python train.py --hidden_size=576 --positions="rope" --rope_fraction=1.0 --bias="none" --beta1=0.9 --schedule="wsd" --doc_mask=false
MLP neurons of a small language model. Each row is named by its layer, matrix (gate and up: input weights; down: output weights) and neuron, and shows model dimensions 80-271. Each number is 128 + 32 x the weight over its row's rms, rounded and kept within 0 to 255. Numbers have three digits each. A neuron's up and down rows have the sign that makes its largest values positive.
Before each neuron's rows, "fires on" lists the tokens most often at its 100 highest values on Wikipedia text that the model never trained on. A number after a token or word is its count.

fires on: " to" 28, " and" 19, " |" 7, " times" 5, " as" 4
L5.gate1933:109074111114231123095159079122168127196129140091153103169157133108075137134151152126129066107132166171074127106102162123223057150109158116114147078070146104099124160157114184149154146134168099131111116109143136078100105101157187126124173131156116110095170086101108093121070110163124118111146138151077154152154062160148121132150097100150166151126130189118172076129106129152125138052085182149130162197081147177167140098202107126122134137170082192115093043142120163087082119194113126147124174097116119102116143088135143164145121122149169132185102097114142083136097135095155100140
L5.up1933:096057151111164141106158126102145113127100135111145118158170129090079195143118153133159071128152137162105145127116124148185131136119142125134125115065163076138101160117120168164162173103106092132144140097122092111147121077152160112094146079153168103092176111071092049149091121130124147134200165160093162134128037175146100132174137094116164174155140180136085098142152116167154141083087148159141185201106147173161089109175140130137077102165088180133075121130158169114085137175135170148133144123117064097150146091158135165148121144125135150179146066121127099119128108076129079109
L5.down1933:102162250125095068114113110136087112175132119189137163155144123116115173088079145101131144135101118165164135086165157137157161078139102070162078090156123154125061178178183168118099151168092105133097092175162128123136114124128165153146092098097195194159108129095187118111103106116108176127131172168086091172046095149172136170099164057085089087117155183089120098144121126090132046099094111080079154174140143121102114129166092101151161136109176000149149097111057116146126147100150163114137095211194170154117169102119134115141122100102124063108167174080167133116168108090132145137

fires on: " of" 29, " Y" 10, " to" 7, "ar" 6, "az" 5, " Z" 4
L5.gate347:113126101072129150078094037139121171084157160096111147148123171165116109137149161082122092122103137045079192130054063171119102113128088124140138157133136114066192091129112183167097132129153213096098170100084116101123099119145185121102079134090091129141141173120181103114139141126107094144124150131065140127133110121103228118113184104183127106142084105150128127154133123124098094100144142163155116163104168130129161131169154142140118111129179193166114066178152048183146088098112141072127177130123147112114133146181120159064129101171137070155126117180152113160173149081117147148
L5.up347:098091106094127141098105089117137167110138121119107141052137096153110134125145142108143120121105071047075147088045068126111097119089099138131165100140129101125174088153151138118141134133111176117136101125126103100179088145184142133107107155107061142147138127107122042193118140079119113127116153130080109120132058104113220159131151192157139133185148092132149122081164132135096129132127037137116138185164160088099207143140164139098083108140161196133141111174163051167151065147163114153150144123160128125157095112168165161182093121138152119134083105137129104112163167098138192158
L5.down347:144112213099088186100140120158125164143133129107070089127165094102088089168158189132169163080097132140153141076112138128135162111154130145054083163152127106143116085096104072148143132170091153118168071125109188137132127083131143130179140097131137113146108131117113164121066118128172108101087130179108120081080137119123180108126151167158102180137105089139160088112176081117105078091147166084136146154102117101112159139137114124098156179064121197142113184163042048147114169148127186082044106132157097126152147125113106109118189120066118069114090127135156190176132081148128175128

fires on: " of" 45, " on" 15, " in" 13, " for" 12, " to" 5, " de" 4
L5.gate2086:129123138136114055120153139154123094118149135080150122145077141108069094152136159102134130104142207094140103155115155115134176120066140157164109113160151152182194148098171102203079169067080187122123129100098136135142155199060174125188133095104069132090122129146182139078135129148105085090156114114137068136145136147158194109133108052164108077170139115150098142111209131118111100178103087169138130154087143158075160133179127123143171078139178089147144083141120119149111137100132147114151130138148083113117132103098107044115128144131141158107150133179093123162120077116104183156
L5.up2086:081117122138090085149154106142132159113109079074178164134063145111161122129130117076093098086106167110137148126129115132142174122077136163106124125148063168182137082130119160131124125096093144170076148115149121150165188136066148163150092111135104122090070131162082137126134117094179111090159107146084122173094133099088118115092046120154132110123171116121087117154121058157158132142102037094086088136116145160141138080150118112105197145152101089124165143078096121151135090061167121174199158153154126101124142079108078090076122105127117109115108084132145084108137080093115109117
L5.down2086:119124130170128122116125086154068120141130173122086127119098135143170160127107107118088125108087125131114183135079118134109120134149102156146167157118202111074132130111097098197118114170109148134072145083118122139196167166142101065114146112127155111159106142173142190084116133103138094105155124169113153124198169143105126106099162125171054142151112108148092139107103177089142114135066102182169068082082145124119135080102151157041118049108129120134115130128107081129129149069209157131147076159104163136118152123128085108059148074136097172129109101091123170140185146132150056159

fires on: " of" 25, " after" 15, " for" 8, " from" 6, " by" 6, " to" 5
L5.gate1106:173119090119102074144103093131120114186122176185113208144094136155139103080104126118129173133136125128176116158090147149113120168107140124207122131209077195132205112149137174188096101122169151142148120155135117148107133169152117111077098171085190126110097157200133142125148199188128150108135122130101127143172152043175182139141129150188120102110185132123117074111129155177154105105159165141157171115101159053115147083141152174140121163109084121119115031095123124116102204150190131124106122143132136136107084143115124106153135168121117104177141092151129132052098133160189099163
L5.up1106:125178107126105185138118116139046119193122131122148177102110123163102153105129129107121140137097123141165092148079119085188182137138128113085179156120087201133163105107148133159117062178104099097109100146134191145099112164121123112140115119137135092129073139120155171080112176121080120236101164118141111135090122127137066132130086111143088182137106113146130120131165157080153133113167151123127092065115093091108105150213141121140126158111183114143153056197108118144154189164096202069109176132138172108135145179131142154149126189064131154143153113093143137117121093164167053129
L5.down1106:108126184137087118165083139106136138139120092163181145164129168152110087088124134138174121140151146123095059101130123123147119113166138127162126069103090123100143108135167109154130130127193099153072114106151145110100160126128067161114152157167113123082149138171181212152175113076127152133071088128116112125105072125105099128114115094094121101127162108168116166088161091144128130104182174151113125182183128128109168133154159122074112128133129146125110132101112107095132079101156155127113130176033172153201097175105089172087144085128104092149142057155082084157058130167127164115

fires on: " |" 77
L5.gate1407:176084110109148138079117134103074089110153063176115128125186113102080090135162140095148136112076142119116129100170111147132060146134163120146095134115153136136150112094124161151130128158124124059190123113151151128136117182168143169121068125097144089088081160154091100119135172136080159151117160099170181136124160092131075104114172122171127182183131098110175177162086123142091123070106095101092146104148079167126176081122095121108072145132128108060125162142117129113107128135139158160125147186183131140116125045145204107157126146145143104208121086118134137095119186165088132170
L5.up1407:154184141106146093090166127181118133134163152182104147149135106115107148156133168135109142106123107150082086064095140199090127129159132107118092125143155182168140123089082153153098142173187126131080159093116152151051117112155179159131109136131184083142082109158131080153086166176101177074156189090150091101096146082147125120110166102175201110090139143106176139124144081112141107161168137135168135116110091127143117126154104102154149140140148120097112131144096128139124101100109191125078115126077144166107108078130142125091097165114181118178159091168046146141102123148107099127
L5.down1407:096146174141079141134134148147144081136177140141094126141107149138073151161141160131083098157104101128121138155183061175144181077121102123132099128056134119120114082124140132119170161163167114124165170166124112169154129157124122155126087116076086129152172101131095127124107142141074146160140163101133127080122188130139076126110114087140117151164204090116132135143069097081118169083075057145173186132102151171081090050145152160109135120183121114081097071172153134117133102163211148210124095136181132098160147114145099102155145129127096117112179122145075159107147125093128177117

fires on: " of" 49, " to" 7, "ent" 4, " on" 4, " his" 4
L5.gate2044:167174128186120128140173178128146096193160145077084097118165189127147137107165148093091061109137132152115128139095114100153185049126156123066141120099121114115109133160153118185136177120144138121125115078059094129152175148145136119168114143150116139139089172141100124161145147132165069082159148128113107187123097166115131145113096096157148140153140147169198095148156102127098125095151104149202125154169139164074094144127120179122175041114123084158109101146175088089137157133107137119092166081151154198124098106117166103111127103123098103128184153071090131133138115131049079152
L5.up2044:108099117164154149160155105073081109081127146131095173108114119067140138092046124096096149163130097068098153086071122106099150136070202143119111098175157167139077087078078207152116134145189160171140147128095140142165158108123147096125148118071107094094132122128110144131151112083115165114121129141124114179183206072122131156084142105104068146188134167138158161061116098154145104120162166158148136111136155092101098095056156157145142116090113081113111168090154164118172096155121140127167113086163196108202133083169135124138100185117089170123184193094136065078147135168113117090
L5.down2044:142134121169142136116119053195123160163064163114153134108122150170091156157117143128176114117171097138137181135122138095100096075165126177159155113187147112098103134111149158110162174100108125119165142158100161169147128152183166092155098159090134130124180139184118115160107178136149136072120098153131175136133160143044092134080127107089068159143148124175196101144169139135203193160138096071175195093091129098113084180117129104086154157138104186132106152084095118076147101117170131099217101123096121109131110105108112140092165121135126100110120170105157155091165136126163136126

fires on: " |" 47, " in" 16, " made" 7, " lost" 4
L5.gate1810:178187119175132135133155148042118128175145161111120177135136084131130156106138108118200124107095110121102149089146165106098124123130144081157127113153133149196136117100186105125124145169109139146137120091102167105128085103168142176140086107121090137129124141116119124128113167100129122134147117078131151086132167089160056071149097125120138119166137205088194166151135118142122134093083086167102119125114127164130137077099120182129040121138123099116142097174142079103052140171150135184124117128152137129173125096102094137164105145087152114093099054114142166111121080112154118119
L5.up1810:174123124099146161138105087133094113169081169166137119170128141109087143110112099137117163091153109108095188159118174128085171122137147106096154135139115175114171103166109102131079127148150161093161181123118126142104125091184167201124119122122146153100124193100085126130103152119128134139118189084099146097112151099112066136101130123129135120083085170173160133120092158134090155128099083159114163171224057119135123135091116118103109140130092135131107108152139108098101200208131164168093164142160147123117158097088140116123158124144126133161128099079176132052110128198150138123
L5.down1810:194110054101147077140099134150149074133165129100215117105132142131142157125153117171085187130090144133127086116120077097143178146085157141170100123145072150146198130079115191141153148132138133146132122146112092154087126122093060118126079121173080135112131171108108112073090192163098147074130135171083126155099068143161116102159131084082141112099161145073202191150125060153109141114170144143089088139111161153160105151112120162115128209112127142127124149138108106117104094119179154129073131099144100148196124122102113116163101136142167133110100167086119132099120097155151152155

fires on: " that" 46, " who" 16, " said" 13
L5.gate193:157134167133151120187115139166066140109107178107129138108145089100132090213097150100073149142137138134162089080060133127106117157192143098076164102130093149110113136118153130153130146091126128120180181194045129072125114120173170139125101104161132162167093186163121105143136159133107119098118135075120149103157148167121123138107196087150099163151145168078162165187152176143127206127138110052051157184150103123131173114053100181135118139118094136097153144160145141102124120132155079155120110127190112118127108175139096120084088089142141130173130106128177131170145133086124185123
L5.up193:152141112154090140156142122135120144085148191136105160153090133081146128131159211134131206128085168123153201091085153174140116143142150112125146150168094126099139133125085091099111040117141174105062105154111140091102144157163158110149169118147148153100068105158134054112092132165107073117174158079195136112162154154172155142137106189157086063193160106137163142117096134120143126135139070087155157137095112107150132087152097095105158108145202166124108118102110139165191125121099118118094198149149126183144113153079148143126124154138079149161131086135116069130094103118128148099
L5.down193:104133129103132122171108113193177130130145111137142137110131062094118100142141126124105163134109163137116141143112147136127151128138141095074099106111168150108138115103157145094160167111182092134110127145150124063085068120192141167122137131179121116210117204156125125120169100113164114110140125176147085164131138101129125109151172093172122108086135166144105173143169135106127177184136095077139114190178146202115113140132111191156126123135081095135068115097189174135149143119169104102140106114155153112122114147117108135181162068075125091147114124150111117135124202141139151055

fires on: " and" 45, "," 17, " or" 7, " but" 4
L5.gate2422:070074114111174134090147172056082122183160152111190096119163063161181153113144080103095127159100155148138163108139136140117190160156125128121120144153087088128100106144079098122124140133132206061086155136107125143084170175125050115150109100113104139186176113122152162143128088058079114163121102139201131072162138102127063125058078132095146143100117100141184135133109074136121114187035188153145109129088137104085107086139101116137153137118152126139166086099106175119126164120140155107150134106141113062147146095156142147144098134082106196111073147105122143105118136125103127148
L5.up2422:115130116156161128107153098043077102106189113139125109127169115129128133159106156172096106069158141139094166121122173142133188163140097116161148152152109096050064084135125055178146104083151164092080153144151106184151155163145103142102151116145101159124176067078174123135150114101072124186138093099175104131101121103122132160099127104101146094098058108134113090077121084106148111158091076145126100119088095154119124064057091169173117184133137091136182133105161096093100196122163106149110161094072088122131155088178168135083102078138083172142168146087136082196167073118125140122
L5.down2422:186084189130135099077118151159127095223092116188129145084153134080119135109142095119130068129109185075071151158087064124162121170140164121090098110144148134078057058153122136164146121092109129135094176129096110173158141115052081182180124141186121132145107138144151183088170151063062163109139101137143132153152127177112095134089166175137125142085137156081134099137159085177141096148142149174151177156083142130125145113105158162117135113143195098091141181116130139086156210135112104121118179152107120142128144099129126123151073088128135188083040091181159132149150121074161094104

fires on: " to" 32, " and" 20, "–" 11, " of" 4
L5.gate876:130118161126164166147158113128141074146122126134166124129127116185201082093135117129147107086153105174081216113073140153116169143163196150131119128127049159105107167131121113095115155113165162106112083114154104100103126145149093117118144186116147107166166111147121075095079179185146136170177141133145145097066077148123113156133149118099169134141142117140146058192159111111101110113122114133184130138040163148163070096146106138125138125109186102148148118085105162144120144109124155090108175094177058130147157129084133095096134082135131126156092167103142047163157102103121165106
L5.up876:096115140110145163150162160088133137101144129145134133144165119073180175114109130130125070136063180217136090138104150255086147164169195135153164114093178081090119175109159152099141189130124135082157141096081081104147123111058145169111170103136150178131123107132114112074146126129149143115180131116138070078106120145105091120167078201132158062129131141119124124189127155135174135171164152141150141122102111123127175072138114152098064109147133111118132141154150080150144142149117110122103112104128031111130157168116155155167190117152190133132150116147064129118085083168094064076
L5.down876:116101216172106212166142176131174125132131131132140164146137116147084161057153035162079078168146118122123150166129154078129093081069085102126137104159186177151125148126103143129061092127093081177048103154117079164109167129123127116121101147162104104088147112134121109134173120176088088162101115133096121131113134101181155129137155151166070152109155147143121115120184137175125092141111135149119084125066165087114069110131106076092128187185090111153120139123094104168143150135088106067140141125196108093154114079143149119161058153186153153094170088168099110147156154127118082135

fires on: " time" 20, " as" 13, " at" 13, " |" 5, " like" 4, " Championship" 4
L5.gate1295:139087164161158127136127100103170091155142141112087094131127112154087113126106100131173153114143140151150134116093167109166068151119124099129126098152114097163081135132170173132179182095106057121079084081153104138071118134110119160210132105102148117125128096131156171122081127051181124185137152160089153098106113134137103096140081082107104154145145188079126175128139124140108116137097134106079165185164114114133086121160051157131145132114115144155113121142160156144069195174150112191109141154150173125132088078162145140141174141103098107134152106115115109147090133110135111101
L5.up1295:117131104185091119096093122131102138152153156133107082130178142141115060164142176144105127145117130154109143123165155083082131093110136103160115153145142143150106128135095180132149112131042137027182197140103093073112137140123136201088157145122139064097116139123113142155126092132135182165112141121075200115196112133125086108059079141147088114145073132113071088086190079144102157150105125145111134134128093146147163146137134140137107128158141084088124186123136104122059094159177145151095114172115127143110169090117123111101115085095151147150154146122120092134134100118147174094
L5.down1295:160084101114164113099102165138145091106140086099130094075104149107191149142157101146080093111093157096099148117130090114108164159160176093205101111180173063182137170134142206155114124130093172106120124155172123131084155127115095104102112113104151138108141130127195044147114172111121112143113144106161138177081149138117110151159016130107173134094084093166104127074189139116188103103140158127128150083117133146137127082120160093080086185122135105158127182117087130088153147073136119109092121138187126150097121178142132099068091151139128105138134141127164126210169162183122176214

fires on: " is" 40, " was" 15, "-" 11, " |" 9, " as" 6
L5.gate596:129139127103128137142098131125122175115146163153089130112158093186142170138137086142141114160111089095140121106182083077158160138132074144121095158070109110086139137125144123170094132184081154077088102111175117149159148174146095135118099177126229066207166152096144136093051103161106149129141116083104142159119164104087071095140155130156093152019120149126111116097117095130165071135095170089175059157117111183145134149124093093102127103135116142117122153086126217118126151160137162078133095125119136141083163131133061152166161157095151126151124159139083163097148094177175127122
L5.up596:162144178106127168164119172108093131092145140054116153159176042085140131108135160097154160098139150083104110111143149163136082162117090105170090160125162124177133149165105110157135098129114128104137123138076079182171129111121012178136174133106146153145175121163168148148073106077105148056171104120193143090180102126149136086131160138133140146136134122147160145084175114116123101120108117170114136119148101135174116137130184135101099176123121118069129137113101173124150093149192114150102174108125172154148142114144108146135093140130154128078122086152123114159106171101140103131
L5.down596:156072077203105131107191085148086123113165084123107103150129096084096112106086113163125116080088129151100151164171173133108132167110100131107133165095115100142147158159074114085154129155101191097187108145164168171103131138144099132108124129124129112124159165139135210140077052143143139162094054137145082157147132143074082100147111167126105109130154108161125186146170103120114107152130113144103105107158181070134144168139115137123077145154072113132083141136124111123141132139111144148139168145073141160130135161096025128139108153130137111123195158170096139151103118068114136130

fires on: " that" 32, "im" 12, " Sim" 10, "om" 5, "am" 4
L5.gate335:160190094139157069113069133103154148120145163080110126121172064082122191154069078138124109185071135139131112144107205174147110161156140142137159181178175105090134141106129154161132130047139151118105126207137159105103089127123098137095102142096130154101114116141082139112151214140138099134063144069181119120088118180150132084113148144098127102109171085170158158143164132125121180138095113105086174134168119175122101131142153159087125154113097120146117124159136081132179137093137122071064165155107062118133113138120104076090142121147176153169104095123101089120118134103124114135
L5.up335:087105096145193105154112182134156162125142132132061153133150085146142160116106165117135092191122132146150148150144148160087102086153075118136133163158154137161162130145129123096164170099107134100197118153153119098122127129146168141099109088090107132150116081158127128108120148123128110121125163156133107106109156157195160116151143099081088119141125144099072172085146154098137126167109135150113160121116119152149131020126118133082101145116068113109146114117128099095163108120094169160161140103073137157121161148117122051136144154175110144166064082114106086152135173131163132112
L5.down335:147143108118154166138089099123087106135075092114148120087167129175095128085157116172137073105115146132171128163101112113129088141152081081140135132120136076161162067154131118153131142066138133190121166189101081123120182196161134156132125178125100143161088138156144112129159085109113105144110194065167060058154169140158085093120120078151064183157135180090188163105114063161156154156094188165076149096151133140138138096129155132097106163132166151122115092083134112100102168153097131106157142176132109070140150171141143166130143124105080096083030139093077126124096125133194088192

fires on: " of" 28, " and" 11, "A" 7, "m" 6, ";" 4
L5.gate819:159166121110174154156101124096148106133177113144160144078170136120170103123130119124097151129163073131154098136162117154143111173153130111144131143154127094140121175163100183130147147152045109094148127178171141087128134175094123121188114153144092155206150123183123127160113119069160135134130097134121137075174141124153107123116119104139095140154094164099193130168124113130194103137107155119203136133141141076077138096083095072103132110164148188146130107106127089152172093135097130154093068164057125088196184160113136172096121123155094095100166121125100114168171181111176196100
L5.up819:137173141151155169147136148140136134137153135184095116099188148087171173066121187109155123135146126117164149125117145118128039163133109129141186134198106141150135141144167164130202086207063107064147087145135081142162152100130194073181168112158118138181138103176117142111124116059163156129130129108192117137188095166157214168167192119114099185162156128125177129138146115081141114101082146085180143169189149081074106134110122138093072094156131109109108143064126168153171110145148132171108068161082128137128146175143150150114114105198086140109164172121076085160128137182200141134
L5.down819:067197119115147137112212126107121106183116095064102153090094164116143116117093103140111146181170142063094124157093060152096143051094103091126185137129134122090155099105144087115077185163188173139137123134123138084106095149139147065139152102157147130090127112144095132092088139148156158132119139136036115156156156084118182123055173151161133088108098118074161154142126116119165140163109154184186154159130141130107170132129148118071155106102086116152165163123086088181056168109062071156111132167126148157107220160136151117178133105142154129107163086108120103117158119091134094092

fires on: " of" 44, " to" 16, " by" 10, " from" 7, " for" 6, " after" 6
L5.gate1226:104168120128154113135158113143120054142119149126105153170118180089113168042148121093147132116176082092125155151164120091180108133136127157143133150104128073140133099175145167166147145136130104134141150154119116189043134151118083089111122136139175112119173143139125116125179087115131100125145122160117100112120178201139133164151151159123133154155050140144171144163145135087153099109145119116155090150110109092194114121122096095118115132124120194172131148111093151059114161117076151109151159048139069119118119130092148210130103121162150088175150159113135065150112090054133147104
L5.up1226:138133120197141125085175137130146102109147143131137155104153135089123145116127113100098118125152111106176157126155140104133190158082075164140166087148124083097063127147042159175143092116168109134122108096081112189070136134164206135094096132116102108133089146153140145128183176148188077112095083161119139114070178127117161177084151105080077130168067140063108120139157085157137060124157140161151133107123147102130131123143146108064118135089109123121122124128087094114079136133097137182103150069131147078084122106126133153091142126134184127115158086084175122093091112157124124058
L5.down1226:081089113061080158046071120129105094169147150097121156158127073134138151128107114163087119111123143157144126097099152185112170147132077150139096199121177170124056137145130170133116173103150072196091164174144127131090205140157140169100136090125126141119106169185143059155083122120141088121148116145170118082126133136135102160127137127163100121137136115121155152088113169095088109114129157094151147132148137176190106077119120121153129144046100115127126128170116168132086096175162112151116182138113153150173073145134076102145139111126131079147127138153126162119135122103166119093

fires on: " was" 38, " is" 31, " been" 6
L5.gate1034:077146109140141099134143084059077129087101165119132162211144051139165162103146135131095153191149191152117166110122106126186141156147154140083123164071140141160144129151122113096114091192127129103095106110106192176141156121097079104058175148141158128166130080134154091151144121228120122111124178109080120097163138156195125122148138137059119103138116115126092075111088181111157122128120131150128046112177094145128135131221103132106191172127153150159150113128186177144124148092138164175136107106156155121106180119097098139094121169142129106140098123122131133093073151099170169149
L5.up1034:133105217058106170048112114143162137132125080145084116100183113084095149130120117111120182125192156117123147105147105128182114179139178132171107160146108105119101109089132113162148107080140164080078098135089179130099138130134179139102107116147134172168131125115166127086157151109114156078119087053115169106143132117093191079125096095126073142120084149132137084076192125124122124101153048127060126147110132150117126094130149139108127049139133120129113171121124095086093159196154135153178141156085102128126156145119139116123099104158136171116181133154126095123182071085088151151
L5.down1034:159200109137136089108164116195124111095162096148127113142109079150145114112138124161104120145143114198123118178178136102114129177114099106172034115070179108122171107135124136093139132168079087166116141141121081102104131145118155158145097176164117107120129080170148194138182098147139138070074179164118140136163048100143130112122071147093140159105160135129153143146128104186157093136040124113147110117195192100132146140119202128020145111168084148149149121151177115154140114107145154173109134112130119138142119135041132144220095160114152118132104160166097120130147110095155166089

fires on: " of" 54, ")" 13, " from" 7, " for" 6, " and" 4
L5.gate914:137125114105118131058094183123103112132123131154100095122111104099172163154176101162128146150201172173153098084142080096123093152128118190060032137159095114100127093125117086089176128167145131154017133171121100140161100174122191032124130123159070095148187128135091084129198139125109138131147134102070125106170106112099113156129092191119127095100128135110129154124154179145160131100140134150119119077137170142098160105123149100073181147141129103140111114057161175097157186107188149150120117141155118100084123153142085111084132101096051107207099187136135124102156144143113091153
L5.up914:165087083117193103087134134060089154119160067147105126149098136105133188124133142163165164175170106138160090102155178125053202130074168171124110140175177109122151168139109167115084144128136160074056117152156156139117106130128101139108157096155089105097146110183163071088097197143134114174180134132106145144147150133117168118140146128103153147134121117141158127113072174138108095149193162143185105071155146083130117155140136115112120118159145160118095146094136158081074138139184123136119111165066132136153188088074107149193141105059071151179159109080110135131084078114071112101
L5.down914:119141159133136179077131118188113148164112142152116149191134073178096078146166110086103122091083152122162184165130102139192187109079116157152072120094116104139171099098145109217112130148123123161160142104096157125086084148152083093165100076170096150173052126097175130104076132130158097112145147129210140166152131080157111141139098130091152135151094113145094174180112068082164167150100128107138154168173057165112061141130137134166188184132130053171141155156173161176133136099122147140157148177117169132147137170142131142153139181138147133122092068090122111168139144068184099085

fires on: " and" 44, " to" 10, " also" 5
L5.gate203:113140154048138132131162122112111125155167164094123117101137101142136106107169153077100150139109101094131166089106099190097145118113149150131135173192122134083145083123128100099126135165098157147168164151075060096101165160163101129117108052152180149103139100082177138127082128089148119162120058105162146109151105154152127084151095108189109155126097158118154147118153127168122121146204162159129120169113157119106114094085104105171145167145152167114142106108177058100114149188127118130118113121204119101155105103077085114093130152108134115155048146102118099171123138079188147160
L5.up203:103089180107159104119181203088156112128136090093147132072178125150144129121167113061144147115139182136147169095105106143150102186185083156146083100153124125146124135142146181137112133130044112155136133130137102112124091140133113096128144140170108172085169050099113148148089127076178145146107087065121117110116078081160123145146024153067127225061132110137119106134158132154132091139136083124162156145077157124067063117132181128124138135177163182120068091085161132131107133151187129135112145106094146147122132115080152140155032080084083123144083105123132112136158091125161096184
L5.down203:139140140062125176168111124072061147126115141117146112092066098098146076167155194132096115095167087066098160115180090194115107090143084153104191118135142163083147147167117152173103167156069149163205132089130135165099131090131149090146108063094182170125104137118133107092123153082143083106214148090077154190151105162115092173115141136084125138151134120167128124178100154127155131084146122128112152158124065076100113131087166094077106128093108146161165122152132126132093121096147125101081174097132111139098165129142089125115103089148087153161122139103119118120111105177170158112

fires on: " and" 18, " who" 13, " from" 11, " in" 9, " there" 4
L5.gate1832:132164136137145134108127137111156133131117163095134054043185100084125147147139160140129123158197083092138119119173081120161095094144174110144049091160158145108115186119108163164124060062124114135099224162151127131153123142179128077079083105112114124165074111137107093136202130134092141120108131069109141087082156128144110145125215112155132141125110081172134110114142114140163090192099097048098116142174136182179072155165196100123188158158152085111117147133122166090159081117174101103120147091161111107149132173140094142129136136156055097191169167164160120100119140123161138154
L5.up1832:112135125125127131095101087125064161175117111135123098097106147144106151159089128140100191122194077163070151172138084225160131134139123109136075076146148136073138107074161147140120080138113084092158078166075115129141119113118149145109130149100117109074120177202123077149092154114123144158156113146095128092123103066120133124156133070203120091150108166175131062145091160207135084146126121078073123135207164089165093120151118155098164128082160123116076154175127131141117129088165097094103130116153126136130161191137092127081153107157065086201166120101108107109182069191156096140
L5.down1832:101082105137154178095137174142129051101151134147150115127147084096175127137064054098058127141108158130199095129131142044114114116067183113145124144131159152124156113129119170085162094106147167117138146166140150140121140166118079127179094153094135174168131126131051125145129103171130120149098188127124094156091085152083155125099129128077158141126105116123105109120173090144131137086121165146158142124068139138165123109138101061108096111097151162146122155082105131128114121158133182113142129133142092161176120122110176146100206115079170092101153169165143114088194150126108086139

fires on: " the" 18, " and" 13, " to" 9, "–" 7, " of" 5, "em" 4
L5.gate1826:084114158123135099160111107123095061121144159137118096208093106150138098113090099126169114119099163174123169126120122137123085171132109105187197133053098137105096132152137166135115109089140067214102045121100128122099129118124078084153155126114125117124138133114117110124094055142177121083112082155118098146171147176187165151096134073094164110167136104124099067147109074101134127125176116142122117079111173153075094142192169211133164116099128142153112132106162117064125100149152086143138161073130140103091161121103123169163137145148160148142200094162136123156073112132126111219
L5.up1826:158063117130165113068152156111110037096115152104105146124146091129194142173040135115140127129154114107073176109123085117116069132139088096084137110063142171106116138148142106077099123094132109101151081126116199145122164088133117069153108093093155122115147114123150098114122126111138150107135090186084144137132163071197165117089184099103138134199196145119151116150120114148154187100117096149143132117106125165136129084132131149129161107153196116126091124082141144171110139158088100104089102128130023043124137127139123115144103104096169078164130167182121162185095078121085076158
L5.down1826:162079126115137100153140175114164097125143107162155127180138159150144088097173093170117155188100121143084163159109131178098040094101116142149135170096138171077106142115127131099163141130189073113106107092181114133069162092108158149122106136122134132120143198123092120161040108090144155099112076102098108160104099107171169080097110119118079111117085153112093065121084122128100135119115115099053153192182121109136076150137150142091123134083147084091130151122123084124186108117130155122107173155148104118145070106159074160120076121108182155120093102176143124062114133043188159160

fires on: " been" 24, " were" 16, " are" 12, " of" 11, " to" 6, " on" 5
L5.gate2283:112083093087098111127159104075074087152139147148115132119168099151136144098101096085127124175130140088118146064150178114056127117084163164153202177132116151122147129141118147196135028159089115109136177140126052113107157152139159088111111106054080117097104136138115153116125201117137121091183101161155167111154163122114138111121184146107128185111000150108143131139148174137167128166101176138147146148086165048106204093163121134098137060066096121150147075144098151193056167114111109107127147108149157124175099096132122119178111097119108108131161107152120154108134187099112042100
L5.up2283:086145093177119095126082113088049110107148155180115165127149112156133144130122101138053143143116153146084151049120165133122145158107141194117171107094128151180142073183151124118098075107091113173142132145156182082091128169138153131118106114142119119141123177153153127088095102139145077113160124136158126119110106133137100112129148112133107157138050119092136126134172078113123086170175128168152156107093174167076177144201161142182127063111116140199074122117114137131092165085105105111185143156166104091174096134130109109116111119139162139078147115151081127112099160082160125113
L5.down2283:134169202101130106201041187112160142145119150215134063099127148150091118083158145184151149112129160149132160143080078112128187081189112107100073071113127166149182125166138160101152091106120085120135107149112139111189181119200109142169066168171122120080152140190103122156136123143137127103096178101138120080153074124146069099163150166149096125133115080063131148115137099111135110108096128096132083172071113128112063111100128072122063140109120164091095117145138099108120146177126167152150103106146166119186164141086125129127161096131110150121141107086114121091115163110141151125

fires on: " in" 37, " at" 13, " her" 9, " his" 8, " on" 5
L5.gate2179:160124163193122097115176152201112088124100096105092133113074130108099104118133105141108082094224106105131119093084118135135159110109144181144166185169118123107181193142103086145129204136152115151147153165104089093128108119157107072076126145114092159066145118145069118135127111063151107119120116146138128111128185160099108115119165080185105103111149171135165100089139145148101107157138076125042107143130140116146129058141126164172149129154092079172147131124174113077104100167156073174076118109112100111132166165095125100156069093105139091083130102161112121141116145146148156105
L5.up2179:118122134129141165147077169082113149131133180154087147068134078123059134093125140072100169135106101082155085129141142141112174101160128104124132129099123121062122098108138175130130109191111120158097121089168131094134116157097158113125110082142146158095114138102092099156141101169131142170092176139161143083093095082074118121096117128119087103147147132153187130161157090120149083128067087192127153059145095093100121138141067064122126175111084130125182114154151151121132089137077145135131137148115190114160142108162085148092061181107089152143104121117149102088161159138145139130
L5.down2179:091072120109164135159164142121143165125139216139093133150186167088115115144146132155178097094094143128131114127146114092091113119126118092160120135107137104076099096138144186129113071126096087066134148112116154104160124163057168107134141075123103104125121136153135134138125141133114101095099146177141138104089134069141138101134090116074125093019139126103129109189093123136142128087129115165187122058164159064180186115165109079154168124077133115055157141109145094135133098098126190132149133139094169130095118125138114152078226129094146154153111064119158108111129141142092152165